Weights of a small GPT-style language model, trained from scratch on English Wikipedia.
Size: 9 layers, 6 heads of 64, MLP 2048 tanh GELU, vocabulary 50257, 52.8M parameters.
Architecture: LayerNorm before each block, learned positions, biases, tied embeddings.
Training: a variant of Muon for these matrices, 1271M tokens, 10729 steps.
MLP neurons of a small language model. Each row is named by its layer, matrix (down: output weights) and neuron, and shows model dimensions 186-313. Each number is 128 + 32 x the weight over its row's rms, rounded and kept within 0 to 255. Numbers have three digits each.
After each neuron's rows is what it responds to, as a language model described it from the Wikipedia text at the highest values.

L4.down392:148139091172065134108082154196092139101175136134135145109131123092165181102188110148141119156116091141080108154125074108134099134112139118081141144131146050207098159095124104115133110083158136147133145153075189145096099099092108115125151138176162148107130095073162099173115129132140108131134148118127119061150131138168182143174142127107226175131120131147105212102107118165134087086111
Description: Tokens right after a number or stat in sports, census and table text, such as goals, wins, were, and line breaks ending table header rows.

L4.down339:139132168120146118122102116127111152167119117142056155161123083158076094150082119087120147098161108146116146072141109141060126095103104161118123127179132124124145128059137087142123102156201169154157184161109211118153093158153092131089107109104156148136114138167130169162161112133146141162156139143150098141148082146056115150133161153146128120161128130129158174142170183147128140097102
Description: Closing markup after a section title or table-cell value, such as the closing == of ==History==, the | after 1910 in census rows, or the line break after an infobox heading like Population.

L3.down609:114151131112113123124129172132115134112127152165164137099166044175101150142146104132138146160139160198140120133199100103118087159124157098110188073122139123193143099162147135144160124158176079159112096135100159113171137166120104104143122111106124156148139101126080108207132122097107125161092120063116100114058083155167085092123127119092118131075072146147125129133206138138193127053110
Description: Connectors between two paired items, mostly and, or, vs, than, and pipe separators in table headers and section titles, e.g. "Qualification or relegation", "Awards and honors", "Pld | W".

L3.down375:110135120196146127042163093122123160127117126192170130111127145097113112084096123114096124131144158132140105159167126076177101193088140140134105135149122097128084103189135125091109156151055104130072164255059154101149162121120100048111107119154155139183141160203179132157121131107114044105183200129144139117099079143157098150141093168150076101162075133129118141171162103115164115131078
Description: Country names or IOC/country codes, often inside tables, lists, or parentheses, such as Poland, USA, RUS, and the States of United States.

L2.down1810:094154096095098119108150122147098097083169101160167165120206147152166144095116131164132084101053155129162134097154129103147097135144127110171155183140162150108148141130104171175152167145130139096034081037043105128181127110133163099087123142126087150113093121128099137159173140165121118135174192080105161139093195130163132163141079116178157141117110134076137108105126055187110119153093
Description: Word-initial capital pieces, often one letter, opening a proper name at line or paragraph start, e.g. N(icolae), T(ank's), Vit(thal); also letters inside acronyms like ADO, S.L.

L4.down1023:084144116118089132078059120090105082125092126077112112166163144140112164108142122091145154134098112186157062163166089076094081167112149117120109091148101190109135101083116121103097082132139118145122130250095079102107111103114065093089133108135139103114203132177105181117144137102127118108175153146127149111074143190188100141161126097164082142104148105112167130094110131170087143115105
Description: Country names, country codes and closing parentheses in pipe-delimited sports and results tables, e.g. Beijing, China; (GBR); Bulgaria; also some prose words like closely, up.

L2.down191:140182200114145126126095176134105108108198140118131115153095092108007117161152123096173111156121168125019127148157147117111172116126084153105089178107176095161142153138129128134091149131139118158125149130194149092162137137109068112110143123149079161147116114082163158092155067108156102073128112088140150115078049168157132084150070161134154172092131165127142089151128120099130146117150
Description: Words inside pipe-delimited Wikipedia tables and lists, often the second word of a cell, such as "affirmed", "in" in "4 ft 11 in", and "first round"; weaker hits on scattered mid-sentence prose words.

L2.down254:101090128124131133126090076167116167187128087085090177050121112068115167124132136140146138134098091133126155120148196164139101128102133039129055166180062144171150121120171118122114117139127157112092130105113111094102167159213123103122182116070088215158144131095128162113148072123096171151106069146122129064164101115114108040132131083128166132113130105132065103099134169128096107104131
Description: Tokens right after figures in census prose and data tables: group words like living, those, adults; closing brackets and row-ending line breaks.

L4.down1969:164160095096112107138131075150092107163120151081130047148127171173117145093090097155151169171101086140075128112120080153116103115133208114109166123147129162130146101117118170106124160160159165181123121087083112082099177145087146107127128157121122202157175124137086124174126122135140131167160166088157140149111123157072087138158169143089097169177081125100126128180113174129203129147083
Description: Month names, year digits and time words like later or years in dates ("In April 2021", "6 March 2001"), plus mid-word fragments in titles and tables ("Acc-ust-omed", "Rep-rise").

L3.down1845:145166163130155100160120122148114199127108136178131139148136146059123073100118081172145073128077166146093120140090053095167125145145177084208163130092124135145132136099160131045130163176085121144153090140096082098116167117167152154135181107138180109127109136107154117103120132123180134127137106091153140116161116076107203129176142190151185141101048131207099071085161121175175127108120
Description: The first word after a number, date or closing parenthesis in Wikipedia stats, tables and bio leads: "(1899–1972) was", "34 appearances", "7–5 record".

L3.down1448:149113150124151183112134103155158139158065132096128136114199177155133157151147100177100153142097182172129116062068099130153100114077114120112100151118123093080162121108116149109134173099099202136140136097127107139164184121120124140155074088077118121141135068123082160159168123160142126130140128158089201120154157073201146125103102122114181064132135197133127076057065153076126132084098
Description: First token of a new phrase or table cell right after a comma, pipe, colon or parenthesis, mostly articles like a, the, an.

L2.down486:099102118179105087127033128112065179117162160154078162117121133167099114154126145168056176142116131117172141118134154144120083232101132170089168196148137110140117090120144071203147106165106157062065198180065130150129117090119193139106174176130145128114144085120127158125106024099100107136101147102169101126145144091191131175171125115200098145136129084158125116160120128103119132108118
Description: Opening pipe of markdown table rows in election, census and sports tables, plus header words like Pop, Race, primary.

L4.down970:153162123077181116120173143169101128124096067098155146138111174136144099154146155183113104115097158178126154156131108212136174126190068150159083149104103208164112125181099133150124129198077150143130112231131146106109145095111142200140109129122096105103080132114129147136136176086108095178141133126211138113106115123109113126137116129140154110111117146162189110073123136119067120126177
Description: Opening capital letter or short fragment of a split proper noun or acronym, such as K(emsley), Z(agreb), Fil(iki), Do(D), often after "(". Sometimes also fires on adverbs or determiners like "so" and "that".

L4.down530:113126180167109166098135095140139135132107148163125096119166164191127065127149198115176058118130099156125098020043160178136113166136090110121097154092140108162103132113154074174073156098148125094171098114137121133131132158154112186161177115149128148114104098078125103104118157180200182149154139145153107067072162125089116159150170132187173118142152179101089085103105142100126088092058
Description: Fires on middle or final letters inside uppercase acronyms (PT-I, CRA-N, BC-C) and on words in wiki section headings (International career, Awards), plus mid-sentence "and"/"or".

L3.down726:150181110144153116127159138145110130152118134147076120111154127124127150124130097117129158087108157110150109059114146138094149094072176094096089110121081161144134154150138148094160136073116174132102137163156098163143140088138213063190109120116183097097160162050150109098100137158136148093144134149129158107192147113120176180101072139134096109094088171144102095093124119075143115128081
Description: Separators and numbers in flattened statistics tables (pipes, semicolons, cell values), plus season/appearance words in sports career prose like "2019–20 season".

L2.down473:172133158113119089111147093117128183078131112165095113152150156199132135148107093148143145125070144170114116158121136151143138136117142142103116091144101121062109165139108135122126154122212104114125028145076123055150138172102153199142133122128127128135051102128122094077216138132175135063104136132146164127099144145106126123144106168151149081091146157122159118144135090085168070154180
Description: First piece of a word split into subwords, often a letter or consonant cluster opening a name or rare noun: pl(ank), Gl(entoran), j(acarandas).

L3.down1114:138043147146172110154128197170102088085127117131107162170137150146102154138167129130108092123123092097130082103127139187133114143125158113118174082095155092166151107149099090139135149178189133145144126214164124130112084139158132160142144130145124140095151156125156123140176141089133170074146172147133089129135096178108132149120110170097168147138139090120122094083094112096141175099185
Description: Month names inside dates, usually after a day number or "in" and before a year, e.g. 13 February 2016, in September 2025, 22 January, most often in sports results.

L3.down1026:101129116136119074148121151146102057160124131125106202126204092153116156152135142076177175068078096132073132156084088162117165084077127175126157134024130168114152103122145090153120014150134112144156136255122136109119104168089063189150155154086114134140128124114131134115098128147114072149107150137113196136107116129133103090205110149136111105136148126158135174093097116124196103206119
Description: Closing equals-sign runs (==, ===, ====) ending wiki section headings, such as ==Early life==, ===Singles===, == Geography ==.

L4.down981:223116120123104185166168136130153099145141107073163138118131159097150134156156095120135128144108048116114178124068113141181157138219121104177121079150152145183090070148120152165133164136103124185152108143112092143069118178187129167101145140147129059128110099110169149160101109105113179116163133106087113129145099144087130089162147123135065122110131164084076147122088167118066134187141
Description: Mainly "line" after "below the poverty" in census statistics, plus "next in line"; weaker hits are scattered predictable words in stock phrases, like "living alone who", "Democratic nominee", "US$".

L2.down362:118074138110088141091129095095160181146161170150154125116137177158146118115154101099136151148165152140092150077154146155100105094135155147126118095137139185144112128169026098104152076133137127178116157255150110146181111061102082130154090138142139154122099139149120104113135137169157144157111159114140119128139084194174146122171119141149114145088103101104145200108153106144056085148129
Description: Nouns naming time units or calendar periods, such as years, year, time, minutes, and month names like April or July, usually after a number, "the" or "same".

L2.down407:110128171139148064111147203115143150159140075115128181100118120104198122159111190149112138129116126151118122120094069163122090144077152093096119103115180123122096160216105156146108158107100147097118136171140168146157135129172127088123127119107112133117120141178117108103149140147109112184157119120182163041168140123172112158146172104122105087120123137134101046049173216129128112076158
Description: Closing parentheses ending credits or score notes, e.g. composer names and (pen.), plus head nouns completing phrases in chemistry, tables and lists, such as reaction, Finland, design.

L4.down1759:114142100141125152049108125117114156127080096127132151138089093120128086142101100136089159142108107184168162081173166112158142092083116159169076089147114090123134106112107129092147121152131084124103112203115169160177097154093148098178146098108140145120158105161129146146124125174100067092132140065116154164120087109039122113175115155093125095138136126133122137179164165078159109116047
Description: Pipe separators closing the first cell of wiki table rows, as in Census |, Turnout |, Month |, plus occasional list dashes and colons.

L4.down1544:118152111067112166109158152094135127135122144154152129094105139105111177115159115132140124103085115087178079157130149155173080077149157140087148137133160164139098094123113176149096142159166092131134132000081073080097112082149131168117146144096103134139130124188162111133119157171109158096115129184080146160130109075103138127168018126076140128107119134171097087136133085127133096167101
Description: Word or unit that closes a short label after a number in tables, infoboxes and parentheses, such as sq mi, KOs, Year.

L2.down58:104075196086108130145118131187129097101157116103042161083181070112142143169098149068162089111163142182161120197089159161177093135126141099122118154188121137123166102123119145151122119093121193085168121179143089085141124135116141099097145109092130120123194153117156178131079114183134116116144100073141169150108157141119163155169139154104101144171104107119093123131116105143132141075130
Description: The pipe after a row's first cell in wiki tables and succession boxes (1 |, Genus |, "Preceded by X |"), plus occasional "late" meaning time or deceased.

L3.down960:096152117177150133069084095105113128133077098163135116061132100118115156130083138107113110111144101180120144155130089118203154065166139206131153144111118079148130107132108201195160097140088100138091149097135163125146105114182179155133140123135100126122124107142177139119100132124118065140130103120121128118089120118102160140163109068134102149144133128083158112152061078127118118114148
Description: The pipe after a table row's first cell in wiki tables (a rank, year, date, season or row label), e.g. "| 1978–79 |", "| Pos |".

L2.down1905:114116110177114090132108122154099080129106143134121187163172107172116131145110159116167174095124099142093153137089131152138134137082103171099137112063123160122107124114146152100145058133129103119133123255154147122112093146112078188172132098128140173128120096079110195089094125140150110196131175089156213105116126149091129094172100127150072100103145168132100152113084096126187127187130
Description: Fires on the == and === markup around Wikipedia section headings, both opening after a blank line and closing after titles like History or Career.

L3.down330:113120130089176077107094093113108170129156081107112150152119145102116128084132120129105140083135174132095108181166147183165094090152135131139175096136158186108091092113132126129112062126144138187116092200175108114109120173121139105117107097084130140117158093127099086098191166147083088082125111068114118109105081162100129092162186152113152087084152107163081100152148094134122063137209
Description: Mostly words announcing two or more items (both, either, each, between, couple), plus the first words of Wikipedia table row or header labels such as Race, precipitation and Census.